Part of a small language model's weights.
Size: 4 heads of 64, MLP 1024 GELU, vocabulary 512.
MLP neurons of a small language model. Each row is named by its layer, matrix (up: input weights) and neuron, and shows model dimensions 48-239. Each number is 128 + 32 x the weight over its row's rms, rounded and kept within 0 to 255. Numbers have three digits each.
After each neuron's rows, "fires on" lists the tokens most often at its 100 highest values on Wikipedia text that the model never trained on.

L7.up345:109098057168152159160083123110097181130140106120112085139123158170157182146133086126085149173169169138096119087162155118119106076148139096045070207147126169150089105125107099125120118144052169087124127178151054148121178135155154123052097050124125170119166112099109138154107099158161170172111130095114098129128133095144074125165097185183095126150149134143111121138136162145136148121084119120151118154116182128132119140152105145093110127187196185098157141133134159193094090165090115127192174147079123141163102121183174140120133124132134130145102118116161122090116171144139077080
fires on: ":", "u", "ou", "[", "igh"

L5.up320:102145117173138123093140083124150164124131166120137149159080108150145108081115107184138114121108144067089038082131162177086141060133165119182148140135147123059107148163136138085169079148101174172181112163137124115145168168173161135084122112129152125109160139190075135135145087149152164119158149168135186097182181125147063134118090123146092118112131075072102118203045141089113111137127154132117118120097149132074140141092133111164162122217132118085117117156128177159111144186151126087135106107121117089124141085168056133096120107134114142136142144140109096139115177124128131122
fires on: "ati", "'", "5", "ou", "at", "0"

L3.up663:023157136157098134153125068108094151100208203107068168144104142161158128165098127110098151123144089126130086074122169163054126127108127176093160162128132156117084129110116117157089103117100136106129142180095123132171090102159105144157150101144099110093162103102062124102130081130169167069118150145112090123143178124110133101107112149193107099183085157155082133185019131136139192157126171145119120171117111151127171138123167107172167192104155109116137184150150143181132088154105137156137171159122123075159115141066137141120078073097153130111080084152125108071109196128111130177
fires on: "–", "200", "201", "8", "202", "199"

L3.up468:055150233168094097133135145109076136106155163078140170150141111108107152095091151143153086137156147097091091063108201195156117150095155165119169202144140173106161134096090096086141140160136113080139166144130104111149090125198186129108126114169104119107174128096140184067144146117159160140114161098120107165105150153094119115110088102171047116096146133100147121194049121117140187130116110135129104125161109100113106176094092109178172132168156171139095160121137133134177092172153133141117143161064085121120147099179170133139070090080133141148095125139090077133080170114137153100
fires on: "|---|---", "202", "8"

L3.up86:068116122153106128147117099133130085168182142043095185150169087061125122146128124128085152133112135148114106103119207091083102154145152138065140238128156087123126133126107127147083111117134106138152102173141094124142139179134166137087134086107106127161144085081081134087171065123153164135163113094099086160121222125107118090089117124174061126134067119165117132179108119099092145122120148121138093180144079162177161135113141120155101173141173152073069156105094133143136101096081172146216117147120125103169124126120143143143093102068135127145095087141103133103119184127110133161
fires on: "202", "201", "|---|---", "19"

L2.up67:152130153127123140140079124107085182176201104127138113061123105122144045151099108127141173138179160170058093121081149096138141077156112096112116137131174145167089130140086134132140085071139125129101120134180128141166162115132126124119110103163136183168151077112170153152091124112122146092102099107061140141129130102130115163129148063128088132126094132105112099097096111093167107172140138121124161141107152158145102162120124127167176148100114059095159077166097097076147156190111153135170112168096095115100125163165092135090103144151209092136097100113117118127068137121177116143
fires on: ",", "|---|---"

L2.up662:145147228137108140152063109153108205175255103123148108074120125140144153144086078126086162123114132157064097144100163078108156091159128147139131173128113130116118106144114105086137143123141140106109106143177127111136117103163144123127147082156105170168099088098161169131156078112109119123135132100050131168110213128126124126119120074090056105120102154135102099125051124098105117135107118155128123146151121148182131184100121130155130133114150121144142102134117142247158084109116149180149109139113104139162092082132126144097070130098172063141103112123135121163059131163160120099
fires on: "|---|---", ",", "; ", "In ", "was "

L11.up550:151112115166128170137098125142185114123142159114146060152125135143160135136095153108091115134159120133106178068083116167158173084118147097101147106190159137207172107107122147068110145121116089098156130114149111146186116141136158138120153089174081135111134097105125210164133099106070149065174188102115149122142142086081125138147083115129088066105110119173134106178132123082161091112112123122111112163107091117172117102120124165165115125159127106098149128086131179089130139147087156107141141152100131143105109128176151211132115135043106148106099087088047124153089136151150153155
fires on: "ou", "or", "ar", "e", "f", "um"

L3.up235:045134128150045150136106072146148099114160185136147129117077115181113135145139096126114085144125093097167151127146171170130098116136087130150100236104148137144114146074135123149152115109088164142102133104081098087138118143175126101135084136125114105136190129128132125164210092098156109098087152100157092151119255111094113064120132143144103145086085133072143096192123110059146104155138146105107136110133108138117087106093117104139080136186140134088114189173186156100158095130103129143134180158117117114181085160113124106103085108095180119069115077173153134119121181137097109159
fires on: "- ", "{", "–", "| "

L11.up17:146201126231104151152140148107113156155126124126156157087094130108146105129057072168145058128137121160130170130118212107145156135103149097101103173110095165171167127080131126174096116081047174137143098101124157129095086089123147156100131134131147153172145138074131137141080105115158110143078136139095127143198127219095100191101127180152107198089110133127118103128132147131129153136110159147163143119162063075154099190121169127152122171128170141135117166195162136167132151108129055086108122139066108071160166087107078172171118140140110113117137130186090153137113160081150094137
fires on: "M", "I", "L", "B", "E"

L5.up731:118124120189188116150052100099133202153132135109096109157114122111112126161121124181177133100146094204124096117094177145170157125072135169094064134070145159165163096099148124151131125098091152131125081163121146162136125159201103182104082062229126156177099104110063161100165088170170114113140131131118173156160131157107089191130108131228061087087123092156078164147136126147129136152167155085120122074181160145101097166151154128138137152167158138096120179141113097148125061150048129098181114115110156081101109120125109155142141102082172148146164109144130124123155135125137118110
fires on: "tic", ")", "\"", "| "

L5.up366:111091137103062184108116076131140096109169140128048149124081182117187138119083128143139111161079073165045072113114194126159078103134089197125110170120132122126109128127136118126067107118108112116097131166121157131140177099111140143131107124133142130195153155086125149076130096155064131175122114100196099077152143092069037140133120130173080160101136100111105158154060075093119149126123114122174157123116161103135140131131150122152106135166175107109091129194120150122138103161153201098147099149108117112148132122146163211132130098149135108111104138138106154076154141066180112130
fires on: "%", "end", "tion", "ain"

L11.up802:145169181133096088092135145109140114128134138117203083078118138057188081159119097152142078114143072152117125070127131122137178138137180090113074110135123134130134114142153122112127093181154104065123110099130152099164098175144129133133091130153095095128147148170137132176110148173175139110128148131093107193186110181158112091090107183092142137098142114094129138162108084109113069214130199097127132078129105076116092114069130143131154178132147126126130129160117149153152096119087110123112166106101082156105131153110141122124108101121140172155123103091146117134132152070178125157
fires on: "b", "t", "l", "0 ", "k"

L7.up365:103088075185155104137072119088124183138122102103123172189145149136137111134121122110110119103142071090114094090157158098149094071133129159059119166138181156116160130165091126156142146173085187069138078151112128127113080205141112125106040055182100162164132090128083130157066180185157155115164102086108107149127109100121161123107185125172111161106145129112085120107088133103154149139137130106123102094135100149137082142206143114150132097178188133118119123221116139084115097133076159143117121104104107094147128159139153129187109130115144134182090138145096122108153102122113151127
fires on: ":", "[", "\""

L5.up513:103116133105098170108127137142126101129144140117131082098157124094161133176112073126082159130111107183097109096146165110139110147110157124128084096114116153148081126135153076178100155124131133192110142127123155149134183134193141145144076139136095094174150142129134088114099119160187176172074124103130119105171176181052084120139142091127097088090086118140088149176024114096096075132160120154150103117134106164120080131108127144158114164139100119076100080110134177127129127122127165138152104109085206109183136088122129209127145130149107046118126137050150117117120170091128139155
fires on: "=", "/", "&", "tion", "%"

L7.up595:157110176146086193120133147116156184106147156128096147126113127146189145145120131069106142111196157130117120116092165190071152167136078117175115132136163147081079125113165168130129153094132122146157110088094098077103184101205108122153175069103154106147131125078196136111101136147120158075120155128131099097122119129164111086111125182095125140115154060167149093116133117116150130137178132134085089114155154131135086063154106131092136112112183179126121204145126170139165099149084127155155175148140133141152137143132164096126116108163136124066093113138186113157098119080165114100
fires on: "t", "ug", "9 ", "3 ", "ed ", "ri"

L8.up634:128130140147161208093119090143112155110143114094153119113104115139152108102146093161110127129098163194118115091104140122081148093138161131100078142092195123110151134151113160119133194125077123121155150118135146155102153129144172205114128059128126098127127085093126136094113097107118079123134192073090084125129126070070184141115089146131144100075106088108080148159132143128065134098056138159144132058135174157158103131130109147174091138172152182092078088075128168083125088176132123094208117170133049115142097107153182151138129142137144122052145110094122135121131111146183120126
fires on: "o", "res", "20", "ou", "ov", "e"

L3.up986:107153249142098108134074120182098198144159139106147125100169108079112114143076128169155129133135090120003123142108177142131188092128129118152159144125162167135133124139115142067143137095123120183082121119184118126143102121160145125137138143122117131150169128089184150130140103143160120126160150057138103189130216112128087123114106059112035121148084123136178150178044124095158110159144132181102152100158141095122101113138092129148107165163137143181124133133112156142159099194126144098148109104105116168130108121101129192109109148092156117150109078145119078122089174133153118137
fires on: "|---|---", ",", "|---"

L3.up267:124127124110085101126142085147107110095185180066155123166097054103111096121133122108119145122158093158074101101121192174125134154144180138083151151094159135144097117114106119111116104135097137176132099151124077132154119117176117171102150097135108102102224097089065143091166088114149131124121148138133067116134164167083108083150081141187079083130109164139119110190053134131144133119155161184110162145122116127120116071119158056100091167142155173165108186102126140179111097133129108096145138139152102097140118133146133163123057105067145082116110121156142123118117199101120113112
fires on: "201", "202", ".", "8"

L11.up928:112066113088118149098136117137154172133131073086138120105094137089141107158147111208155097130146091149136159134117117113124082139133147140133091103124122239158129134156087124170094175130077166158101135228110160149168118128170105203139118135092096149126194131132170118145140134109155148131079121114046120106153069096065141108168161100107095148146071127153111102131134129097076138125070153061169091144167117171169140140087081147133141156197149152059103137158099162150149114114141181141116167188126162110099099109099080124158124117082133139156148112124034107135099114111157145126
fires on: "y", "on", "\"", "h", "an"

L3.up239:137152213180110135110115137112127141135230110077151138096159106103138160158057110150139107147135157145050130101060184112161142126167120111132149146144127165146110126174075131112155150136110109118101144120108128115178119162167126139140128146134128160083164193115173123125177087127135114174116166131076102113149202117086124182117094130104004102131093136145133131158016146062166142172108151115117129140105146127150104137106132125134102182137146185143108128137113138175133079172116153137133091131105122135116136121145159173154125110119091143128101120090115053165121174116139125117
fires on: "|---|---", "202", ","

L3.up80:076160169145077126161131159131108109153205164043098116093128102116160121110131128114130107147193133118102114079101241189095111109145080159102101134149151117132077132157113128097120121106126132088117093126153145078151112106193173129078113096130066088135149160106102162126120147100106158101137145106132099102120172136108166080146106156121081126102114123167133104158101122126110183100087153174137151158145124081151167143112113100152148158126163115153092220160108121149111103099128129126180150136098111084077121125126155151112013129068139143133129158134155092140107210075117147113
fires on: "202", "4 ", "–", "201", "3 ", "9 "

L8.up145:066098192092139068144122150091105109094155082121086121135124129194190077122101107135091128130121137147130147170155173185073084119127144212138104125153166127196083139113131123102123147184118154167088156171124131132132103139133092166110131131138065110071126087140154149187119167128097142044113124107136126141203113141086167158141164155084088070124113113112160134219125110152167152215142149111124112140100059049142123153140150090099059160092174115139098155148138107159135165140147128119139140160113099150110095089120120111180096110144125199145135156149084143134215159121127136103
fires on: "ent", "is ", "c", "was ", "par", "il"

L11.up854:143101125132138114159143109154171206067135084127144062142174131078117107148088057192101112118144128162123129121085138123202134061114116116144175108124129130148165150164160104129060107086132109134170065191119125114163136149139128164168154184127127151124160114153162210116129135093071217154167148082152091140184107066149098171137116084131099141101111130132171125142091157124097097163055158115127110130183121138163092174128089162137077102138112119137139116131220142098131117164076099082114086138122127132158115103181116135159132080091136130056090162134126104085148147132131139144
fires on: "m", "f", "ou", "u", "fr", "p"

L11.up180:113135077149098167182120118112146119145162121178043102122118094143136163170105144110100124139114132111152095080090104103136172037117145159134082131131140112117164106142122054149122100092089125122078080131087127126115094083169148164145133090115131177151145075133192074157128134116119125101111145125081085171190156121139116113091105147141106164138107105163199104179140154114120123165132138139149143117165075136133108159120125101096081096105097126115109221160122093130158108094120110165099153169070145045086114083135040198158101066140107155128173129115111155078140175148145072111
fires on: "B", "K", "I", "O", "A", "St"

L5.up78:061134066178142132116114092095183137143137155150131146094170118133144133147112111149150118100180117179065113043116148086120119119079056033114085113116162134153147088192140162105109137095084197130121084121094146158112106177161128118118149115153131130148121091121120118106056138200159136114155094107125135139105121103176113132108094173139123123120161155156084139121132146113101084105121143162160138045130123140148028170150160183163128164092139148132139091189138169103109142202057174105097145174139147058112148115142110129194110105112210179165144112140099151154087122130118112091
fires on: "Z", "ul", "por", "[", "d"

L11.up547:152131179132132123068083127157165131122133147104151120089124136081139141116145092120107086140122136120100163077111154152155093117067143154182110124141114147120140114118129205120081137150069093106161069166163194095168159189161093134137090113121123184147114054138128112141115066084119169161089116080037141149146117118117092148089149119126075120098071132092116113122135114107121071142100130097166126106111180103085115126062082139125110146168098121060125128142196149167169071131154129127093123118101161129114094155175198089146119140068095087066082106163113127094116148092135112145
fires on: "an", "er", "y", "h", "all", "and"

L5.up94:141113113174149166085071113034133179145135101096100078111123129161107104137121096135069160153171083108118100093159107073142092109142098124102122212090106130110130099106092112175147134122085159076090186108135178143093130146177158107130082164124125132148160105179158142145109179164178100162147149117134185179098081125181054097160125113111086134112114110183124131131108150146128107114097105145120124131163118091138060094154106137175160135117160110138071091200158145095156063200121122145150144110089121158072162166191177090117112059129114200088074103122057090058159168106142114156
fires on: "(", "[", "In "